{"n_layer": 11, "n_head": 12, "positions": "learned", "tie_embeddings": true, "lr": 0.00149, "lr_mult_o": 3.0, "beta1": 0.95, "schedule": "wsd", "decay_fraction": 0.686}
MLP neurons of a small language model. Each row is named by its layer, matrix (up: input weights) and neuron, and shows model dimensions 656-751. Each number is 50 + 12 x the weight over its row's rms, rounded and kept within 0 to 99.
A block is one neuron, or neurons of one layer that tend to fire together. After each block is what it responds to, as a language model described it from the Wikipedia text at the highest values.

L8.up103:69 57 59 61 49 52 72 67 50 48 53 52 57 52 32 49 54 34 58 50 43 44 52 44 47 54 54 48 60 48 47 51 34 47 64 31 48 35 61 35 23 61 59 38 45 57 37 52 22 44 59 54 28 57 49 45 38 37 36 42 21 49 61 55 27 53 32 39 51 55 33 46 47 19 69 57 54 52 30 70 62 55 38 42 42 00 47 42 39 58 75 52 42 60 57 47
L8.up528:73 58 59 71 42 56 47 69 48 45 31 78 38 42 45 56 50 57 52 45 67 38 68 29 71 71 24 72 28 68 41 43 53 50 50 47 55 42 50 51 52 34 47 31 52 29 49 47 45 46 60 55 56 58 27 46 32 45 47 46 60 29 31 54 37 62 42 53 32 81 39 37 66 53 41 48 51 55 56 49 69 69 58 41 50 53 51 52 33 32 50 40 62 61 44 45
L8.up648:55 49 89 65 48 41 49 56 50 49 48 43 62 41 41 61 44 60 64 45 57 66 47 59 46 38 36 30 52 49 45 38 48 37 82 40 38 40 67 48 49 63 33 59 48 39 34 66 56 62 48 33 62 54 46 60 48 52 39 58 32 60 47 40 32 62 55 47 43 41 42 61 36 41 46 59 39 51 47 47 53 61 47 66 39 40 62 47 55 45 58 69 75 52 54 47
L8.up1083:57 35 57 36 58 65 50 45 53 56 37 64 57 63 29 52 39 77 45 49 47 39 58 50 36 37 69 71 60 48 34 52 29 58 37 53 77 57 36 55 27 59 28 49 67 64 55 49 49 52 61 62 54 62 52 64 53 53 39 47 45 33 65 58 46 49 30 42 44 38 40 20 38 39 68 55 48 52 39 60 37 35 46 46 30 49 33 40 59 40 63 56 47 58 44 42
L8.up1576:74 53 52 50 46 51 49 46 30 43 85 34 69 60 73 47 57 03 47 33 29 51 53 62 49 42 51 49 32 57 48 45 41 57 26 52 66 63 42 41 55 45 59 37 31 32 52 67 52 54 16 66 50 49 36 52 49 49 58 41 47 49 41 49 43 59 53 74 44 63 56 52 32 53 49 52 34 49 59 60 52 48 37 49 31 37 67 49 52 59 46 48 35 42 52 43
L8.up2591:65 48 70 62 42 64 37 87 51 39 54 30 55 39 46 65 59 35 43 35 43 38 57 41 51 37 57 66 58 42 47 57 31 49 67 62 43 59 47 56 48 55 65 32 52 56 64 68 44 54 54 36 51 53 56 50 27 50 51 27 54 39 36 41 22 59 60 31 43 40 52 57 55 36 53 45 79 37 30 55 42 33 39 45 54 64 52 43 27 45 60 40 72 48 58 49
L8.up2659:55 55 51 31 51 44 71 44 79 55 40 57 37 52 51 51 63 34 50 54 32 37 51 57 42 43 38 36 48 45 45 46 57 51 58 38 52 48 45 57 54 27 41 68 56 63 49 47 46 46 57 42 38 49 72 47 26 29 44 59 32 36 31 33 40 55 45 39 55 36 53 53 41 59 46 40 47 46 54 56 49 30 65 76 34 64 51 22 32 49 34 52 48 51 40 59
L8.up2942:32 58 65 56 61 23 51 39 64 55 53 57 42 48 32 62 33 31 66 50 46 82 60 64 61 62 51 58 54 46 45 40 48 51 54 35 62 61 34 47 31 53 33 34 71 51 31 47 58 21 53 41 44 38 50 29 35 42 37 55 59 39 43 57 35 60 57 58 44 49 43 32 35 56 62 61 53 32 40 66 65 38 71 55 67 44 59 46 51 48 47 49 65 50 38 48
Responds to: Year prefix / table numbers. The "20" that begins 21st-century years in dates and prose (In 2010, 2019), plus the space before numbers in wiki table cells.

L7.up1270:49 17 52 39 56 48 41 48 48 42 54 50 40 56 57 58 61 53 40 48 55 39 50 79 80 47 53 55 54 37 65 68 63 59 29 50 60 27 72 49 64 49 44 51 56 74 41 41 46 45 35 59 55 54 56 70 40 38 62 76 64 54 41 55 62 45 38 54 44 55 58 56 34 46 61 47 42 50 56 66 77 58 44 48 56 51 39 44 62 79 62 60 39 59 76 53
L7.up1305:51 28 49 50 56 55 48 38 54 56 39 40 71 32 68 70 74 48 57 45 35 45 49 71 71 44 74 63 47 36 41 63 64 60 49 47 51 17 68 59 49 55 55 52 47 52 46 33 54 63 33 67 56 50 66 70 33 47 63 58 50 31 48 54 74 51 66 59 65 55 42 72 30 42 58 57 52 37 45 33 72 43 42 57 57 41 43 41 55 68 74 55 54 59 68 54
Responds to: Upcoming plural noun. Word pieces, possessives and modifiers inside a noun phrase after quantifiers like one of, two, several, among, where a plural ending follows: network(s), sub-mar(ines), his (sons).

L2.up1143:38 69 72 43 47 71 45 55 74 21 62 38 47 39 48 60 57 62 54 49 48 45 57 78 52 28 28 58 67 43 70 56 43 51 38 38 37 37 61 32 30 37 53 51 28 61 56 55 47 58 69 49 49 56 51 65 43 54 44 39 56 64 59 31 45 53 48 57 57 53 41 57 41 43 43 61 57 44 37 52 56 55 47 45 53 36 60 65 51 66 44 55 65 56 24 53
L2.up1421:67 51 50 47 42 60 53 50 47 42 63 82 61 60 65 59 45 53 56 48 54 58 51 57 47 56 45 60 67 47 74 32 42 46 26 63 66 51 42 48 51 49 71 69 46 46 50 57 41 60 35 67 56 62 42 45 44 39 75 64 32 49 55 43 43 31 59 45 41 45 26 39 39 39 59 42 39 52 55 57 43 39 46 51 52 00 72 52 53 44 59 54 54 54 40 40
L2.up1947:41 66 53 64 45 48 56 34 29 44 39 42 52 48 65 38 45 46 58 34 42 49 53 61 49 41 74 54 54 39 39 43 65 77 53 50 39 64 54 46 37 60 37 32 60 34 50 57 39 38 37 45 62 44 46 46 61 39 37 54 50 73 73 45 29 60 59 71 67 51 33 62 46 50 61 55 65 35 56 60 38 43 40 33 60 39 63 55 51 53 43 72 36 51 31 59
L2.up2550:61 48 35 30 62 52 57 60 54 60 54 63 58 50 71 74 46 68 79 48 43 61 38 63 39 33 22 72 66 57 86 50 46 44 44 47 55 40 58 71 34 45 52 36 44 51 58 67 44 50 59 47 64 42 45 69 54 37 57 40 22 45 53 44 39 49 54 68 67 60 56 55 29 44 46 36 61 59 60 40 44 52 61 39 52 46 72 72 49 56 61 57 47 60 44 52
Responds to: Year century digits. The first two digits of a four-digit year (19, 18, 20, 17) after a space, parenthesis or dash, such as 1990s, 1847, 2006.

L7.up34:54 54 39 51 51 48 45 44 47 68 71 40 68 46 73 67 54 41 59 50 54 45 72 47 67 53 39 58 63 44 55 42 43 54 60 47 37 52 70 59 39 56 68 41 35 34 54 38 22 46 58 45 46 40 38 62 56 68 53 51 45 53 60 26 55 33 54 46 55 34 57 61 55 53 59 36 49 48 67 52 61 42 51 71 45 18 56 44 56 40 35 63 66 65 44 53
L7.up663:42 51 45 48 37 63 48 61 40 41 23 45 60 40 44 60 13 63 72 34 67 46 44 32 53 20 51 25 53 64 40 53 39 49 48 56 47 69 28 41 59 38 64 63 56 35 34 39 64 59 70 43 48 66 39 41 59 62 57 44 53 51 59 49 31 44 56 51 34 46 56 64 48 20 47 30 45 50 34 63 47 48 50 69 44 57 56 52 46 47 42 36 69 64 78 45
Responds to: Capital T word-starts. Fires on a word-initial capital T opening a name or proper noun, as in TNT, Tiny Desk, Troma, Tasmanian; weaker on "the" after prepositions and other capitals.

L2.up1487:49 40 53 74 46 64 49 39 48 56 61 53 57 58 61 37 50 22 66 57 45 56 49 55 74 87 66 50 54 57 65 59 61 53 60 67 49 43 43 59 50 59 27 72 56 61 44 43 49 52 75 41 39 58 57 33 47 59 57 32 48 60 40 44 52 50 47 49 46 44 45 51 33 47 55 34 50 76 44 48 63 53 44 43 57 27 47 24 46 55 24 43 49 43 50 57
L2.up2197:58 45 51 50 53 34 65 43 58 60 76 51 42 71 44 50 44 55 62 53 54 64 46 64 53 53 50 66 40 64 38 61 55 36 53 58 55 64 44 36 55 62 43 54 69 43 52 42 57 64 61 60 48 47 62 56 53 60 45 56 49 52 40 47 40 72 57 67 48 56 36 40 51 67 35 74 38 56 65 75 39 35 37 32 57 28 56 47 21 37 55 45 47 48 66 49
L2.up2216:47 43 53 56 50 49 50 38 72 66 42 47 48 28 36 31 51 61 39 60 40 49 48 60 47 42 36 43 51 59 60 40 56 38 59 81 46 43 47 32 44 53 28 32 66 51 67 35 34 35 49 54 26 61 44 32 45 42 46 34 46 78 61 45 53 81 57 38 49 54 64 38 49 49 52 53 41 46 50 42 52 29 44 39 53 39 36 62 27 62 50 50 47 45 69 58
L2.up2331:64 30 70 55 68 23 41 44 45 57 45 68 62 44 46 48 42 38 38 49 36 49 46 48 50 51 63 46 48 71 62 73 38 52 76 66 56 67 39 42 49 49 43 63 42 63 41 55 51 47 76 50 55 46 37 27 58 60 40 35 43 71 55 57 29 66 57 57 58 48 46 49 51 48 61 50 44 47 44 56 46 56 37 34 65 28 67 32 45 54 48 46 57 44 57 42
Responds to: Physical shape/object descriptors. Word endings and words describing physical shapes, parts or structures in descriptive text, such as round-ed, stri-pes, cylind-rical, three bays wide, te-eth, e-aves.

L7.up1558:60 41 52 62 66 55 45 58 48 58 52 50 49 56 48 68 63 46 57 51 57 52 49 63 66 52 44 49 56 39 39 60 62 17 34 41 41 62 56 55 46 60 42 60 39 63 49 45 42 34 48 49 54 52 51 65 42 63 62 63 29 41 50 38 45 45 28 35 53 61 37 40 48 52 48 36 46 36 35 64 50 47 44 69 35 47 57 60 29 61 41 43 53 58 45 45
L7.up2119:51 51 48 79 40 33 57 37 79 33 39 47 66 47 41 54 45 52 50 41 47 39 19 52 60 58 45 57 63 20 42 66 60 42 21 42 39 44 58 56 60 34 60 50 61 29 46 56 42 53 35 63 60 58 60 69 47 51 59 48 45 65 25 62 31 52 71 43 60 65 44 60 78 56 58 59 42 26 52 46 55 36 49 49 38 45 89 46 52 52 45 37 64 63 62 55
Responds to: Year prefix "20". The "20" opening a 21st-century year after dates, "As of", or "In", as in 2007, 2013, 2021; also day numbers before months.

L8.up186:52 38 41 55 52 35 40 65 62 45 51 49 79 48 45 41 21 51 74 24 72 41 58 15 54 62 32 48 28 54 60 44 52 47 48 49 62 60 92 47 60 34 59 64 31 58 52 53 47 58 41 53 33 57 38 30 37 46 54 48 43 73 37 44 83 48 49 50 48 53 57 67 42 29 56 36 59 58 53 40 49 39 59 39 29 37 38 56 60 45 48 56 24 40 53 42
L8.up187:37 58 36 60 72 39 28 64 47 36 61 55 34 55 66 44 61 45 33 49 53 41 31 68 43 57 42 38 47 55 57 43 55 52 60 48 62 40 41 49 32 32 39 41 41 56 62 34 37 50 30 57 38 62 56 47 77 50 33 47 68 39 51 61 72 49 74 47 63 62 56 62 58 64 40 61 58 60 58 31 57 58 29 68 56 46 56 45 62 62 31 45 57 50 43 43
L8.up631:35 50 34 54 56 33 53 65 78 56 77 41 75 56 43 52 58 50 54 47 60 32 53 60 40 40 43 46 39 49 51 67 41 53 49 40 34 55 63 62 44 40 60 35 57 50 36 61 45 41 60 64 52 60 70 55 47 45 45 49 47 43 55 39 47 45 56 49 58 68 57 56 43 47 38 66 52 32 29 58 45 43 63 45 53 08 54 41 43 44 42 36 53 50 48 68
L8.up670:69 48 50 47 45 76 59 42 42 58 63 63 62 49 18 54 54 53 33 64 59 57 54 48 44 57 80 55 49 48 63 67 41 61 73 64 36 76 43 57 41 38 37 48 52 19 29 48 37 54 47 55 64 53 50 68 50 55 50 80 48 60 45 42 59 46 33 71 58 62 32 42 65 45 30 70 42 61 49 46 60 37 38 79 43 59 78 53 43 44 52 41 53 73 36 27
L8.up1345:52 59 30 50 69 76 46 30 67 43 45 83 69 56 53 61 36 29 62 64 57 59 44 52 41 74 41 42 32 43 67 60 64 50 61 46 37 38 42 63 49 50 50 50 67 70 43 50 72 40 64 37 50 51 67 50 52 59 54 30 35 60 46 55 28 37 52 55 60 55 51 51 39 59 46 88 56 45 56 49 50 57 51 42 48 65 52 26 62 36 30 62 37 44 32 10
L8.up1872:35 51 55 48 48 36 44 43 56 59 45 53 56 47 32 54 68 69 44 47 53 44 84 54 30 59 58 23 43 67 53 75 55 56 58 55 56 30 44 52 39 45 57 37 37 52 60 55 50 70 50 42 47 37 62 60 49 55 35 28 43 73 50 47 49 65 47 55 54 46 50 39 34 47 46 84 29 44 70 49 55 38 68 64 33 44 50 61 60 70 43 43 58 56 28 39
L8.up2091:52 60 42 40 42 26 53 57 77 30 44 31 28 35 46 52 41 41 39 41 48 50 37 38 52 53 44 60 39 46 61 43 43 41 64 52 49 52 72 38 55 44 61 48 56 53 50 48 58 44 57 55 61 49 38 34 63 77 42 73 39 61 46 55 51 48 65 40 50 49 44 24 47 48 65 57 48 30 36 51 61 52 41 49 74 33 54 30 45 58 64 50 45 38 37 38
L8.up2371:55 49 65 49 67 56 51 45 58 65 48 37 61 48 52 49 43 74 49 40 82 27 53 55 20 36 43 38 49 62 63 42 73 56 18 48 57 47 42 50 43 57 49 38 13 49 47 43 53 49 45 63 44 33 72 67 30 53 56 43 56 55 43 60 62 61 46 39 64 56 49 38 55 61 73 44 50 49 87 54 57 54 61 39 73 42 41 78 37 48 58 56 54 51 52 40
Responds to: Word starts and career verbs. Word-initial fragments such as T, t, h, An that begin a split word (tear, Tiny, hunting), plus career verbs in biographies (served, played, participated).

L2.up998:47 54 48 44 29 55 59 32 50 47 70 59 51 47 46 41 60 54 49 40 52 40 44 49 60 41 39 24 49 65 33 40 69 18 53 48 52 61 43 54 53 56 57 55 38 47 49 37 49 55 53 31 65 49 46 30 42 52 51 58 43 38 64 40 63 48 70 57 61 59 55 51 54 49 43 51 48 66 52 61 51 33 49 56 55 18 52 24 53 47 40 57 72 46 69 43
L2.up1106:42 54 32 67 60 45 51 52 63 50 30 56 48 41 44 47 44 63 67 46 67 38 58 25 65 47 59 63 55 60 55 48 32 61 62 49 46 53 52 51 62 54 52 59 56 47 81 60 43 52 60 33 43 30 53 34 70 43 38 55 80 51 56 60 51 32 39 55 46 53 58 81 52 57 39 58 37 50 49 67 48 61 54 20 52 29 33 60 41 50 41 57 57 43 38 65
L2.up1537:49 65 31 49 36 25 68 61 69 61 63 51 48 24 40 70 50 58 68 43 51 47 38 55 65 65 51 56 52 35 45 58 47 38 42 43 58 55 57 53 46 41 28 56 62 58 74 53 59 45 37 58 64 53 35 45 45 62 43 65 54 33 49 58 53 33 45 56 58 56 56 53 74 54 46 38 49 58 44 36 25 46 45 64 46 37 56 54 49 55 53 61 54 46 34 27
L2.up1683:24 54 45 81 50 48 65 47 55 46 59 54 62 27 56 50 51 36 63 51 45 44 33 29 53 33 38 36 47 44 37 82 28 60 48 57 64 62 27 62 40 58 58 50 42 58 54 71 41 43 25 36 56 50 55 65 34 44 30 65 44 69 44 60 66 66 56 73 50 64 57 49 59 44 38 38 41 47 44 53 49 48 45 41 67 07 19 41 36 41 49 55 56 41 48 64
Responds to: Biography lead and tenure verbs. Main verbs in biographical text: was or is right after a name and its date parenthetical, plus served, spent and lived after a pronoun, also living and years in census stats.

L8.up714:49 70 39 30 58 62 51 45 54 42 48 55 38 59 47 59 43 55 44 38 34 54 63 37 38 43 46 48 64 50 31 53 51 32 62 61 46 56 55 53 35 37 49 28 33 64 58 53 60 60 69 44 53 59 72 67 43 41 45 21 42 75 54 46 41 44 68 28 44 29 45 40 62 53 36 52 33 54 45 58 74 50 53 68 47 55 55 47 54 36 61 47 61 55 47 66
L8.up736:43 64 53 77 62 79 49 19 36 40 54 53 52 49 56 62 67 50 47 41 31 57 61 57 53 58 37 43 49 43 56 60 57 47 47 51 65 59 82 44 62 43 52 62 68 42 33 55 60 44 57 55 46 71 42 54 50 41 55 42 64 54 37 62 51 68 58 48 39 60 60 57 74 59 45 51 59 49 51 58 52 57 52 66 57 44 41 35 59 60 61 50 40 47 32 27
L8.up1386:54 35 44 64 36 39 39 36 32 44 45 73 37 61 53 54 59 54 39 47 53 56 63 44 64 45 59 69 46 37 82 60 69 67 49 75 50 27 55 37 67 39 40 57 51 42 59 24 63 59 46 71 67 37 54 65 45 68 99 57 60 30 48 39 50 48 53 62 41 52 43 72 44 27 56 54 54 37 58 34 35 73 67 54 32 44 70 42 51 51 57 36 50 56 31 40
L8.up2044:47 37 49 51 66 43 56 47 50 51 44 51 59 46 70 38 61 51 56 38 49 36 68 30 71 52 60 52 54 39 54 45 44 52 38 63 50 31 77 64 72 39 48 60 63 70 64 55 45 53 43 62 54 53 78 78 51 45 53 70 43 41 48 50 46 43 56 61 43 47 48 63 39 38 55 27 48 45 48 58 59 53 44 59 35 43 31 25 59 88 52 31 53 48 61 35
L8.up2111:37 51 53 55 41 38 50 54 55 42 34 55 49 53 62 59 60 59 45 45 46 50 67 47 20 25 55 58 64 50 38 50 55 38 58 49 54 42 62 50 37 48 47 68 75 83 49 53 76 50 59 60 25 57 62 36 56 41 62 53 48 43 38 54 52 43 56 76 70 37 34 57 61 47 53 47 47 31 66 58 71 31 43 74 65 55 49 41 45 39 49 51 64 41 37 41
L8.up2302:60 57 59 42 47 33 61 36 33 73 47 52 60 47 37 42 50 53 44 57 71 26 34 31 55 48 64 44 31 41 63 44 48 48 57 77 60 63 60 42 60 44 34 54 28 61 56 41 49 58 42 29 43 56 75 34 52 48 45 39 31 50 59 67 51 50 56 58 55 53 59 50 44 46 62 51 46 45 50 64 42 20 68 54 63 60 34 62 64 50 41 39 58 57 56 55
L8.up2346:49 36 33 54 53 36 50 51 49 57 64 39 35 33 38 40 58 47 61 37 50 43 69 27 50 59 71 79 34 45 24 46 52 49 48 41 50 40 68 58 67 75 64 70 43 44 45 39 48 40 48 61 52 36 54 75 48 43 44 75 55 56 49 64 50 39 42 29 62 45 47 51 36 54 65 61 48 58 68 48 61 36 40 39 30 47 58 34 35 61 57 48 42 73 54 33
L8.up2944:41 24 55 46 55 39 57 48 53 52 61 51 54 57 55 45 36 55 42 46 65 46 57 55 55 35 27 50 58 45 58 49 60 46 63 47 62 51 75 39 42 49 51 38 48 47 61 74 51 54 34 40 50 60 50 38 64 60 50 47 43 73 64 46 42 63 56 35 58 52 59 56 64 45 34 44 56 64 37 54 54 69 48 58 37 51 59 52 51 49 49 51 31 53 45 61
Responds to: Pre-noun modifiers after numbers. Adjectives, numerals and word-final pieces that come just before a plural noun, often right after a count word: two large round dots, three children, 51 appearances.